config = dict(
    head_dim=128,
    d_mlp=1024,
    vocab_size=8192,
    activation='swiglu',
    norm='rmsnorm',
    rope_base=10000.0,
    attn_scale=0.0884,
    init_std_up=0.0287,
    init_std_down=0.0,
    lr=0.00107,
    lr_mult_o=2.0,
    schedule='wsd',
    final_lr_fraction=0.1,
    seq_len=2048,
    train_tokens=426500000,
)
MLP neurons of a small language model. Each row is named by its layer, matrix (gate and up: input weights; down: output weights) and neuron, and shows model dimensions 224-351. Each number is 128 + 24 x the weight over its row's rms, rounded and kept within 0 to 255. Numbers have three digits each. A neuron's up and down rows have the sign that makes its largest values positive.
After each neuron's rows, "fires on" lists the tokens most often at its 100 highest values on Wikipedia text that the model never trained on. A number after a token or word is its count.

L2.gate1021:088110140120121111120128152134156146088086111091183127156150138135150167131118121119129138162104118147130116127118106118134139123144141155126125155137172137133145109117121160136112104141105090109118122128138116159141137174117160142139112110155118106178116119121145148147097101133102111168157120102111136111093149130144090096160165137150108131150137117151156114131137188112145116107131
L2.up1021:094129118166093144112104146164169141123085124170098132114145112120121134127098123160132117156131146116116112165128126125128111108087092157141151122124102120136104111114111128094140154108115115163109161118106138094143161125126127164178132116106150149083143146140137154136122139203092143111136160146097115088180125170098131133119080138115138141123114172154131080116148094101125157113150
L2.down1021:136140124128118165135115085112143104142158117090174126088118155103072088134140123140082126120135117112141136134105131148125065170125121114117121130140103154090140132102108134119139148114123131148094116119080172105105163113111128135116149138104116166100152163147114129152164156141145161105135136143153142133153122126134125140118114137123165110109124098143129058100124098181130122130141
fires on: "ar" 11, "e" 10, "ion" 9, "al" 9, "s" 7, "es" 5

L4.gate155:112120128088176155118117103118088125121138101129095115146139118130108081091148111141124190156129118126120154128106108120177149151132139132116166121170153125169115128148095124113125169122096126061174128140202161152110095117131145149128158132125129114134111130127121114134106124142100116173124148174127133095111107112130144127121079136118126120118126098138100151152100123133142116132142
L4.up155:107100133177148175083140116123166124137100151145157126123137125115102107143127128099164131153146133123158113138149100095150126127128113141117127165172136140065185105143136095138091142097108117137141143119132118092149117152177102081103110139136138079109112102140154127131113129139133136156107095165105146114167126120092135131106099121137118144077145129058130118148109097175125096147137
L4.down155:107161144080131105129089099135106102114150144107086134183163173145149114141148085146083149138131116115097137130149146127109138114110141131128132093109113100133154110153146128131092105117145137100140110122112161134116077116107140153138143127115114177136133105120128081160132127097170111095149182131118090128118140155153143112162118123136080119122126147148114136143112075107080102138121
fires on: "==" 12, "^{" 11, " making" 9, " (" 8, " has" 7, ":" 4

L2.gate589:119147152123124107121137162152143149161145141118136124145174119137113160138140112165118172084102123090110142127114140105132126137137138145142135138134128109099116111105137145152150147155146130080130141120103119129098196124067162146159136140157144147123129153140083122148070111109117147157108103106100117111104102148160133101181150121137115115137094178116114128138133141149118097120132
L2.up589:119130093167119165149121138108157114113139155122176158138151136131121139135146071118133149138127150127135146096147104128117114115127152130163129133138173118121158153129107129134128178138133115086129159149128140133153173109115165160106098122129108121100130152170105161145078121107086162163092096113154154124070110159164097111178123117098136116133117126154099174133138175120135134166134
L2.down589:123137125190115216139112121122144107085116103149169154104139106142130120131120141108123100124120158150164167127142109190135156138092165143121107153151140133134159149154132134111138150113143121119112135171130161135181095128114106130076102102140095109124132132153120112134115138139127109100118130109123125125132120149127064141128095102125113132094104101125140116109151162105119122170127
fires on: "-" 48, "." 18, "up" 8, "z" 4

L2.gate442:103180132123136107110141127167120139125131123150178129135162128143099165132106161108126144115154155137153124147106101145128156086127105131075155111149134099131110132131132141125157139119143122159124082117063122146102100128131130116152121140142161138077147115106166143149155138078097111145091136145129147127178125154099092080085113126119122169096136140128126092111121121151121143116146
L2.up442:153131162125162102099140143137110099109085094127130135132149176182128106174111195097120139110169150089112071165128088135125123091139124113143078098149135092136098072145173142129126139126160124116137117165115163104122111110135101117137131097084123166098129132138114130089132157089118111137094094162097112127099129147118143142114114125116114123128124167089162145092090156125140098120146
L2.down442:166134159148147131148126096101145141141116135081109133093100103140084138132159099144149148169128096122145116104148142159135139116122113108119104148148126132122114068111137131130128108145136131144132160152092149098122092176101106143082128146170142157161076131166127113086122134134123128137120117098081134153125122137168148125180097182111138088151099073162142148101169154160114136140142
fires on: ":" 35, "—" 8, " following" 7, "." 6

L2.gate415:135140137087076134110069147143118164154133157121143100118117143114119134105152159151104110111131140106157166116131111136119150089180125143122161084124130153133129111160160142125122157140108132113165145138081161127176140103131119120142120088113148150161136133158107141125085087177095144119132150134095152148062113131117117137153160105115078139133176118112152168131135092191139136142152
L2.up415:094166106148131142137126131106123083149121107091142145107151084125153153111143118149177132105130169106129127105093149121116105116085150134153140151146128083133104115123151132139138145130115124082128148166178103139151108119151097136139147091110113130084109139163132146159127116164132123163123133137101136131125115135152127080113093135102151097101158111124141117158148140142119163164156
L2.down415:109165126080083173097087127109144124162086114116148101129120115125117128112074143140129151087163137111110155118112109102163111129106147144079107113161131111136122178164141118119109132126095139120100138145125114128142154133166116110102161140134096111125121160131096136115125126121101124118110157140131139134120122133127156138170131105152087157136197143107155139167150096200144130129110
fires on: "." 25, "pl" 18, "k" 8, "ag" 7, "uns" 4, "-" 4

L4.gate160:080139168097126131146162089140132160135128132123121144115146115173155132127140139121125138141071188151096121131084072131127115162103090113116124090165106160098111110141131123107133161161149115115143108167130117101111133150144089122164142128151099119110154128109123127119091149146134099087110130158127138153139155112116135107116123102132114159110148158128174120097140153120136117132124
L4.up160:101103159138139128124105086137135131175081127149140138103134154137134145104144161120136193124111156130094152115125093128093128135104106139151090105142096148128129106128153144153119144133170110130170152132098136118106117111147062106137120146141107152134151098108110097171097140135156149100128133128141122158147141152115136086186152175155115111140094117137135153139095178083110111147139
L4.down160:127117120125114111095132092189158142146118109135098159086143176155118163147108138102122125129114142164145135134133098110160142131098110109141116117111143121138123167134134127160102139133112163044136101113100173114154149138144157108159126147134148131140118123116101133143088117115118149129109144148148136149135121118131119153149135127144140115129128134156166140166111154098133074174121
fires on: " and" 15, " in" 13, "," 11, " under" 9, " over" 9, " so" 8

L4.gate319:121125169165151137146162133126140097116161141110104144119120171118113162153091112152099116112138130136173175140117118157153124093116138147126090132140094119133130069150124186137144121092142098103150143124120129134155124106177131098133113165145148114133162140143147171105131130147119149159160132162151136168139101123113151102093124158144123126136134140169126149148162120131180159120130
L4.up319:119152105121141123156119131114101122105151134165130167108103126140193110111149107124089161134106126115122120162086115171116129147114140166113122115179121126076114155101103144124124118108163163122116143174125166145148150150128149137152134112132171147140154159119147127118103134099080123119097128133104120136126123135086141183083140102082093168110119104147105148177128122124098153136126
L4.down319:167145143139144122153139102162136125134125124136116153103134084057097134114111137103135114147109134148143130107123111128121142135143129132102101065142172148154200108157127082124107122131124134159128157147138134106132168119146081154150123132131091156116180106132118161150156114101152110098112122093133121095141132127109108113096148137141131103085163169118125086094123125185178136113146
fires on: "\n" 52, "," 13, " " 11, " (" 7, " |" 7, "1" 6

L4.gate981:156169115120165105082108170095121120136125096164097114146097126162077126168118119111125175101127156134111124163130126139113101114144116119097155141129125149139114153083160146091160151137127105172132152139168144093126154157121153143149116141152103135148148117109143131122114118170137164129084144139149159135125181150178142114132141057119159103125122152151129131130136124113159134113112
L4.up981:122141145128141093144175143091110130146083124150127144173140115123082080131117087108114132185092128136145133161102118155164109135148129102098141133125097139190166172117104139101112137134131132165140119187146152138083154141173114137147127137131102114133132149103166124151100093124160154141105147147113163112123131144122131124121162113081174119130142110131119118129149094168185146120160
L4.down981:113140149142144164171149097142135120145125162116122117138145142117135097131105097170138068114126147136136141151138111126145129166127134114107107137137135124117106119141081158098104137106146169202111107182125103148099108152129122087144149078066145125106045130103119123116103133118107122123129112140091144104165087111107113152127100134140100135161114116185136112121119101151115128081149
fires on: "\n" 55, " and" 18, " |" 9, ":" 4, " with" 4

L4.gate42:127087082089150108184105134108109134121122115123124157154096118127129142115108126107119159134139184122142144151108080139105170153108138131101163150118137134136158146168109161121126148178084142127107117167119098103100122101163109114129125151148097071127116146061089134139105092139144149124119103114133096176092131141156191121070179143150114142129138122093135123122106156126141137132160
L4.up42:133131104128144173099150152134140119146147120125161096145101060153147139096115125137125155144152142130143162122121116157118119158155161139070161112132140088131157139101114149070169136135112124113089094100119148116128091107153156105114123086149099112109148180116090104092128138131133124130103120112130140166130111120174155122121130143138111115102122160053127118129099108108131115135107
L4.down42:100161126147130108106191149093113099126130116150119102113142105132105133102131092137148141140158153122095115117117154112148176127119108173103131125157111165125089097144117132117130137125096180255157143125093112134109101136173156146170115093155130079166148114155166125142112143142124130135148154113124124162135120112135118123160116120123167147120148150138087099109149115143127083136098
fires on: "\n" 34, " of" 19, " in" 19, ")" 6, ":" 5, " |" 4

L4.gate869:146170142101142092110149121146098150145127069150139115177109126127152147105142188142098141190109173132137124179110117113177110139138131126140178135137154124107063149107121115094145151119092110109128131131171126096139135149110132095115085130129082130111134156136141064128102119111106121096115120139160150134146190137142109130114126123129131133122135176172106130108144129118141124116127
L4.up869:134110162135124142108138118139145104176149093092129159138095117130120175137137137117185153120138139142122167132143134161107100134108089088165116115120133102149110162146141141143128162151108113106125116120115124125152111137092149158135136138121149119108130130088150121142138120087144075070170099149150124140163145183110122097114105098100134109103093087160132127142102132116156108147135
L4.down869:100136112085136126113115148142138161090079121126116127139155113123105126151091091153135109100079142105148120140110145142140141138127154159132077130096112111121096151126102147137136120123100175073101110138151126169084165124123114117118137113124151112131137098151127154112089110113101119164144141113116127154161107140139091122154109137106102100119131129102107129083107143174127118129127
fires on: " and" 68, " or" 9, "==" 6, "," 5, "if" 4

L4.gate179:109096133123148156138089155135106071139092118100067131122113121123176102114147111091123119067101145142110118135093121115104126125129139129131107145130108116142143112113152128118114150133103115089154127144099156141135089115119142105116121130107108118143121121139116134138115161127152117094136147107171093171145090123103084125140122126092103141090128123128118103147138131110107196120185
L4.up179:137161150176154129151120186072122102132070124122134098148145093167164119125099119121146154149154151124145103188113152081095184101143138147123153118155093130096102112106133104136105097116139111137117133113160134121153121159166125108075147112116156135101181103168132128108109104137150136117132166109099159159087131078161090127129123102151114150143126117108102115173125142112153126118140
L4.down179:094121088169159114123161165088107141132089155110120075131116155155147110148098089137138097130133110151125159145119129116129152105166089120118103119095137127106094134172139109124147136082203113177081164127140094100153142138110110178163119153107128170099149134116113114136103120133140119109134077122111134099129127125093095141151158087159117158135151103113134120187113140116101145074120
fires on: "." 80, " so" 5

L2.gate460:075139117119141086138175163093147088115140074076160152129131121123122133137113111138128128119144133094091128141119103146108121118099114119097139147125097148143063101134114133129153129106150114148143118163124145099157140151087097142115112162142141110114163119114122119136113152093090120071103110147149111194163116110104129075122131101119113157140144136136153114146131116132136134114106
L2.up460:147183091118131131130106147078097097170150160112147142171157117140128175118122123138083112114116111118157096148122116137087183144121136127122123136124117093121104124169114093146142143077112126160085118159131146139149101133105141121107106110169133140130160098074145124095092123109100122134131148131120133116120178118092124089103121089127100143179128142141117141099113107113127124137105
L2.down460:065130160126123143153157163122115122147134112121122078138144142098120144149146086135159102129129164098162182103079103143110130165145149125107131095153117122139111094102118160147130138113171133199160138138095127109072100130118090125140157109127136159161148158134135139069108099100139136118143082102108112099166129123161115085129136107119155150097113125139120124102145121126110116088108
fires on: "." 87, ":" 8

L2.gate763:145153120128131139124144131119148120098149109115182102115136142156161088142118115118135116125094100131091127124105111123124114108119091137099114089104141088104121152144114188139137130055141137110096151151160154140122097099148131082115114138124169131104097115111124094175120099117132107105110116121139120141122105081143156117092139128178140128150133175113132100123096114148121146137068
L2.up763:129137131126135082164116123112136132125161164082098138142127139098101118102138154196115107173087109119104178172132205128082146144121131150152081162167121100119116134138106123145144134155150149164142112149101112126138094134054126102156082108156165115112134084107112146088124157145135159136086136090136142146153120153107140105111125188123171105111141158092167131117125104129098100135124
L2.down763:137124135141140091118145160108141124115123148095133145132117113122123128165109141157180136144152130127179121050116103092119126129149163088141125158137110148109197151123093110118158106119139088083156080159139109183148150111139132133136152130109118168153138131132131107120125166090155130106125129108100084162151105135166173099150117109120104134116149151129112144121171137138125132149175
fires on: " |" 74, "-" 10, ":" 8, "io" 4

L4.gate275:086150082154149101128126172123113137148136092127079137133113120165070151151145115139143184164116110120148116119127127099117106148098146080111121180116106103093140131130124158152118146138090116080104137128152150098099152128144128119133110092141085124138136094154129126122114152138108137157151098114134108119105142122133121133146127144127113120115107154109110149118126123161214170092126
L4.up275:107122098097135153094123113127141125128117106108131118158124162166095102127147106091154124165134144112186103115098118139100128131139115153129143095136171141118121071115123144104131134114110157120071113140136129105161158142149106112134144150102147106137152112132130172122148167129121117135143076096127122128149149147158149102132133095124064105120134158157140141148090141179115114144154
L4.down275:133108084096125154136127131126121087130125088120155123182139113127134095147112163140085138150129138123109144119072148135101133096103119086134102095120129135154143121116105134208127137132089123110132161116129120146113128125113130177135122109152106178132165131125109140105126115140129087145139099083117106146127077111106116142131143141127166155135140153130128130105132158124144161095107
fires on: ":" 44, " " 6, "ig" 6, " Is" 4, " (" 4

L4.gate999:099097105121118117136103105129183097116161137131122113109146118095117162131138093087144125086122138142132124167157096152169147139131146134145125143139112145121134096166148124141096137078143143130156181089083163112162129118107157094149132206126139120144191130156134126108103157145121145097103105120139123146127145145142120145114153126098147129155078138125110158096089139142124170133133
L4.up999:144124126168141090078157138123125116119119137166082133106096086109166131140102135138073146160122143109133119143069105108136117118136133114102131107158122076141147131119108105123077127144155137136140129099143137097108138131086118152093125149109173156129144142097114130151133123129126130078112135113121127113101061110111119176100156091104155152150087041158148142179152125147138083136139
L4.down999:129111134142138151064096127154122086146159089090139136122081128149106093129167140116131146106121082170096119083099134144155141116121147125079121149094121075137132137148168152090141139136098107180149149134175118138114120137169142105155144130150176121170095104129167130148140104131106147168180135113127161154130142152128180088133149111139095135136097136146100157109125155146158116121141
fires on: " |" 37, "0" 11, "1" 9, " " 7, "b" 5, "2" 5